From a checkpoint of a small transformer trained on Wikipedia.
Size: 11 layers, width 256, MLP 384 SwiGLU.
Architecture: rotary positions, no biases in attention or MLP, untied embeddings.
Training: 236M tokens, 7212 steps.
MLP neurons of a small language model. Each row is named by its layer, matrix (gate and up: input weights; down: output weights) and neuron, and shows model dimensions 48-239. Each number is 500 + 40 x the weight over its row's rms, rounded and kept within 0 to 999. Numbers have three digits each. A neuron's up and down rows have the sign that makes its largest values positive.
After each neuron's rows, "fires after" lists the tokens most often just before its 100 highest values on Wikipedia text that the model never trained on.

L4.gate101:526458518447495463444511475511522523528521366485507532476464439499434487531501457506541464520486508480509419526438502460495523525438526451492426455506437500514526481485443561478512476488470493494466475502526515430538499514546530527540557565574493499408454502435502509528564537517445497528543532493497508464535501464581485416551480551472517582473465572543473532520507596560503429473524532551529545506512458579508515452505531473498482432451480546562526511451515440533421471381505494555532504596502571479550512530483543524505520521476537563449542589465475471511495405542484475556
L4.up101:411522491545498511456459478520525476461412474508500485516464510484537521514528435516473573491572492538428455514423552551532495503439440451462544531420476529541522452508443522479491442472445460458512483452387532568459469478534478528492409515494571512502518501511487527497518477461487499484477588517508510565486492502506478514530460448565421484472420528504468444426498474534476498497441516485490410427475495470530486515485442623505509494539479460486454486524543442511444554504505573508465436554528465491462508527499519530474514507533519494519490522460471544475513465480512482479
L4.down101:514567449468526547566513502474588429478410462492547498538579431460465456515551456535513518532506499520497492643466482551530532518449565469519530453498503515508503503473525483562498462559471422507475448519546509360520471454506408431492532514518485533549477514491464515561511496480467561544461548467482422469457471516428487459546436479514508449528519513482500505413541529558490481466510481498507545488509497521484491468458466557436521490565501520495436520438547514549488495528559479512485517510509478547452507582473526463430458514482515557538526502478476476585504469528500462538
fires after: " P", " p", " t", "C", "P", " A"

L5.gate323:479553506461474430445514484502566593500570540482510464427506444467430527541485538488525441485518468470475486523502497499549498577505434530463499497470432489525463557531497527474490484487562501433467494507505519455447532506404466467549488544476421486477476516466505487399531457485538538596487541589554544461495476435505522489564400539453519384522510517461542455499528513484548555467442484496522474458435463494552535426469449425496519464540481445486550509486554538531484471471434510529478530498518521466452510472464498516504460525548509532511512490523477455430532463494502542474
L5.up323:483523510549514551603527533503498518508469565543520511408509574536483503463446563492495541523523458453392526491500483474498442540557550445458512507471455585445465440475493487510552492515493498448564566475440439476485453555476467508454492501546503572547502418486584448529489587501505536511455500495504471543502538536475482520472506515437538441525471461560512522503499461541577534495485545452579539520460518518484541516522544438529475482514528529489486497530495526469517527540448572439479527498492545488528453496556498495495573485531571499552504407487478508510470484504520599451
L5.down323:509464530422487513491510491619497478538569491551484534533480545442460516434492490586500463468571442501516503474528475513510450482557402512513514528513479506452516486531512467488522479489575542505482528549482481539502450563586517500515463469541462524503517434495482427487449437581417455518528492559489510478501406501604550491453533466520451528478526457490567512466486548569521505467516482481467489468516462491514442467526491479514415531448481540575457514525490545531535427504510413467454500500506551514515456467494493408498519467465539515409508466524480511484444430501532453459
fires after: "v", "i", "t", "b", "c"

L4.gate112:513484491494533493425529526534517537477439544456497496522415386517485461492519526519541550505509545507471480545563481545563538486449433465459497483506461522488431570518516483533535528495554482530505486606498408522512482491491467496536477452496417486499463504497443528492503568502474469505574538513479477396513519548459427514455459500545504583435502494514496512462484576479425495495426479583484478377467508504526579485514560442534552458514543463511490547549546464467509482492484550491462476469561526449420505499501518478466491451519415539601399489496514550523472513476518480505
L4.up112:490550512504576505517502415534585517451493481507553508480495468456463534481531529477524485507549413488493401499467467459510547520464549460484510603544481544497473460538506497468539492485445535456498525543453515533514500490504506503511453505461499500473523604476518517490494513556552492458475525550401495431443455512496459514513535453530546443469561454551501486412485518495525533537493442456532488510447511473618533529529457443481528516491528490538481440528505558442496539496471519505485544548460548468551470448427476520462508538575494535406443498502531499460485511525481486433
L4.down112:504558519522554503521552528460497466537495430563475485497594501510499523505476459470521559537500484494575504453429520511527464596524480504494499535492490494470554483498554476478477464452538546518500512519455526519448504479507509512558474546500529485487454523476532555520510547564429576431539513506464491529463544455498456514467470455510545498531500500524448461417524535547521535540535490481514494461436489495448539570501483470394393544501445499508473555528546505524438555601471498475530491535458509540451460506502452542414473443551443472439535466547500488512505439485466521566
fires after: "p", "art", " p", "y", " P"

L2.gate33:489538509504446503540530474531568523533460469515457516481501499515459487584575452511459462440510579552496543553474470507526515494486455445413502503474567475455564520516517565412462482469458468495559483511486536550447489512521492565519429526576483514459492509510503454452475397469485549504496553506497523460512480541568444505432528523530480516506516529513446458459477508457407497514478469474528476496589473523421536482484590518467468470529487458503555612505442490444419515479524460540515467513489513533484526519465521471485519497535459532498542513508507569540461494587512475476
L2.up33:473519513504425532458554541535520488492506441502499454433398474491479481530534509517439444442497503472500513533488446474501467525518441493455485511520542481482533525526544559462505454506471524540480501536460563471507500457537487580518452541495588463516502473434503513438535533518393502489478482493481511449458456510503502513508600530534524557435476476520443494491473514411520535473420489439502439477479519515494514516465555552426454494506342437513476520504538494503484529444566542540465549472470539449511484546478498516499533463508466504511520557481450450524544457505549518473
L2.down33:482531471486512464508489469477529489505460469561500477531461444473522515496581469495440482495474491496500446520429524510491488502514453556489609501539483550561537481540484490426487462456453455441457571531473580553458495294467487518577403561466451486451427450436529441470519533512491525467541547497464458485472543488576499501475510554557523493482498528511507512553516497515444544469539466452520471469551524512451528478472504476464437502520477500484488483472540458494466522579471476472435495518481509502459568509485480490491452453437542471512498509532485507466471424522466523540
fires after: " P", " c", " p", " C", " (", " "

L4.gate96:511463498413453499530529507523545496501555523493556471547505537495520455460418512493529509544526427465489538517536542546523461459496588493495413456573558536495472510558456480476473479493402469421458581567455505498525545454504462477453568450530479521454478456489441463424547482494544561471485441558512545488499449550525505423463455520540596532484499522532515435469493578538441542517507516511510472470522468542487500538526461560532505488470460479594492530516373486497526524483496558496490438516513524433511455533534458471521538528525543528540530480425488480524478419591558494501
L4.up96:559542504454506462479492493563558502491533470428561485468481420517498523451535557438517494539545516485409499481478510512558535535588471486541531463525574499470485505460478476570589519470443492454475540480446485446621466463473499508377539515536512514517469465486497451470495515484500443477561492434510507448446515419483476525518465468584484547512515475532475501482489433546492457459481463508567458527515454518464508537471380531451471549483502519508518448537529546483466519461605498437461542431499473435536510561474438503471537488490467441527501437490499506570480516511552519539
L4.down96:466583450566534451496515493517424536505461460542533501478540462495506475551462451528441487512512490491510567562545519514571487585544493514487516490440460546478450534448435487432490539544542432483484506437503489435477446477487563485547431499457541530506560530472449501509386503504479459503423535500499497498472495520498467462434507542526524452513575538514552563538515559458525496543478537487455498476500468483471481569528498582512539504379515538477535508526509471419543474439428494536552512561517499519508566480591603487449490488508532471494493486461495476525570595452549458519
fires after: "s", " S", "l", " D", " v", "k"

L2.gate22:497561532469418467498450519524495442473565486531501540541517563492426466426481533460503442537455514506498569487524449485521471513508478502510480549526556522497510499494531488571431489500469579463466472481510533580493559481573551492442533413515495577553483447568512517505505555517479473445493507551490545465455531460508515516504482567510537579529455451537447454452464485477568496543520469507433454525496467575515512492504468519464524525474484494549482489476401554543470427577466547576568493441442492450456519501480516447534481462478534499493531425474468469532449381502472476570
L2.up22:526501488559422543482467584495443510546517473501501456460401525472505473510439568523531467550507499442473528492566479532535526578517440524575505495489519453453417503444434496479522492541493538516437534519530476528534480457564482522454474486494475542543568501490410498508510465560509509428446486517510457468483555436562516462473544472530535481530473441517588481495499533462490491535503500511530581537461457537530518489491474434506472526447590524535462503448534520586488437484520460562526518447502445483510411461527535475491557395474475506470540480513475500510459441501500466573
L2.down22:472533512525526515502509505519580428530516490528494471536483485434464526482460451498476452408480477537464492517543459446544486564530446517439500502489472500437539488416506500532505556564527574559375538518528498523476489506487544454566469509474510501454516461447497539483526473516497490491461412559527531498498503436545452560400463437512515482488484519580555411538505503549491449503450468460546539474422442511495507498584523491507453454472449536473504451478487485522512476504450611531543468439488497425432553495438559525443499450558473517475515459498490501515545487475516547582
fires after: " s", " S", " ", "s"

L2.gate122:564502507496447420562507471489500481528477449556515550485465504421503549454462482589523517517418514472586476499475508519533453481439502500497546466500543526467520560556545501514433440575510398522563564497450541444496528481495498427465493525517491468497557481500599506476501482502488508458389479498425503467476470486569480471460481434487521504507562535499531465522497490504456492459521530614548509525474483527470555536503464463519506505429505523461506509550480513550487546503504500548551517631464503518506501491552524467453523464521576530553429468539500475478582507435465558516
L2.up122:487501479444506473422485536548518439508466526462487556460522476499534420557542519536489512516448545578465467396538448560528445502472497507432480368467515497486428448481533517492488559521473477536479510598508516496468548455480527523542513490534510523523499389495492443474519504532439472525497503479530520554488542512487530514499512436517419466429520574400425510475489537489544463448473496471468514493514521465503465503495529501451536462503443447451472449442475462471565459560468504528498555483513499458485450545481536465497515524469497481492466542429427449491493502504457518495
L2.down122:521542514511498480479458525475452356572530521511499545487515474506596517491445477548537467462518491464501485486530445485479478508510580489464506518445451417455443514528583504400535510496496469527522518467528514483556479598513548476463498512519494517569535571501501493457498490533430494492401531523536468442625442486545499485451603438529492542526528489519533485554566549487555495444489486503505523529560415486472474488462522517487462513422468510493521520507464503538546472532523530486520468494475516510515506497480504569464517586530448509441475557491474438429480559490502454493
fires after: "i", " N", " T", " U", "a", "t"

L8.gate274:481467476540550520421469465576467506469538486555487503473528396454517514525494516453473488521486544475537471583599518464524460545555557509507542550526434519433523492516506498434582475440529595480447461467493480534521544477483511528437452511514476540485503486548603513471502518501439457486480544564473501476547477476585454523486483470478542542484478489407558481484453543524507519544534524567573463516512474486532555456546581548519529485459471522505467453539510490481504551468522569485476490549511504527531476466431502466481512496505483496533491576428467513512529504581537477450
L8.up274:418452499504511516513528469469518451479493497501489500558493473545571479489496536520485512557479527476477433493487483501472470475585470534493500472487533536474514559509501502478454453620521555505531564445397426564482515436554483557477503538482490456495570536494456542509495442458472506520496475457521522482518438502517485519510490503480494498523506513555453460482478446520533579468455497576443544543537414500548483443456505493527484418501504487485545496484523511424543508490581465500461481495479495479473463591510508492539525516621507502521520530469483513584519511551525569496
L8.down274:442479464509537516481521551464503501565504472532546549471541548565528569466480540531439485510529499518511505498492512478464493548496529475550456551462473498404432448491493539518503608491432545544529476494554470497484511482523448458491519519553479513470551547535589550496566503495492503493498485434414518584499615515491499519525571550548535481476570572474451590475550514482522578470497518504606541508520517485497517511434491496494506491525545481465488451525413461509463499471495473454513530441504459474414452541456537478478508523482526517452504542478517518613524545499522485578
fires after: "e", " A", " l", " m", " L", " a"

L5.gate226:530421473525448487492514519504510446420488484520502486535485485461587439451507494468437512481499533552487513489484517495539482495534440565495425448449503445459607545505472448485505510538452525469453429526449498531491476441444500451453490501506608521542482450501529436463504486590558477411490515487520470457478493517517442539530582484534549464460537507529477471512426465507459494486488526474505480506435539472532573542453484510510518537585512443581501455496446543482522514494482523505569572453524541484607514561484519542463564525466511398529521512532454488508406537482436538504
L5.up226:473522538497576468467530522531520531584554534522495422460485443500520468524437517472452578469428469576500584487494509568505422413506512525529472478483494543507540545556463469394516500494505484555493528483536550536541543508531496490471479509487456454521504521545486476409525564487525484538456517458542463491566504581556518407496460515489511472436489504513437408481516520463527396452487434512474540515475462501518521527475507492515563437508485458513490492497435519429484475541521426580569497517551508495507505546533498389485511545468555504548508454486490509458505489461476483493
L5.down226:528557500565555460469460522467549443484525476479549514501487499480493514511479500525436470463460503503470483464547488465444465537537456453550504414432448416513522498510519428534463593479528482433546524557498438475488502418460555522459500480504541535472497473491546510467464494478510462473461494484440550496478442485497519513412579500588577547494548444492509480571571477514498602478477532431548541530484523557486471505454473446464501501562475509453469522496497527475406502527489447527573533416558490552444432495500457510420554542521489503488467492534494466515530556474536473499
fires after: "e", "er", "al", " Ch", " L", " V"

L4.gate246:535476463518467515554449547512463440471465498601525519500475516498500532522472475552423477478480517485531528482556507538489480498477514496532483529627542521496501509545526537566477516419548500487607489537494560476488568471537519487486573502512434533489467492473538467435449439508433561473491549472470495479564486580502468400556550379524467529447537532511544489465495444458527518438529491561533514460477511528484504508510468581488529469459547474534481507544524480489502500505467464562538582499430534489471547523441581515541509514434502407477490477501525469487491541528495485573
L4.up246:547482455530540450513516504507469527434490482548466536517496563569589506499545432529533465509483494531576487426484513530451516524540448492445475419531488528489494450504470415513416526390532480475470461528475502485482518481554459511464542504527533535518552510530509485577478460487492526468557518515507530439508481599544581482536417533502484527450501502496512533461519435537498587505537463532495517464505449516425418523568529463396575540525495500496468510486438505471579478566473523485443484428442518473514545469474524481529516445564514451542516488486458481424518545493450488464
L4.down246:483481512549470536512539561513463509481569471435496533558536514633608540451497565529533521487493497419456439500450510555517463470466484482561431575580456463487519456506510539459550467473418430504476491452492494492507596456554468521468416483467505478465548523512439528490563536475444486491403539484481536532426481503495505528397449545554423495489476554482494514472485542484531472512514579492589427478529491403509462498464476473503505528455441490514509503535438491502513506494516492451494440500511506526467502525419565490394489535525513524512488490501501538534499463448491479468
fires after: "o", "a", "in", "r", " T", " R"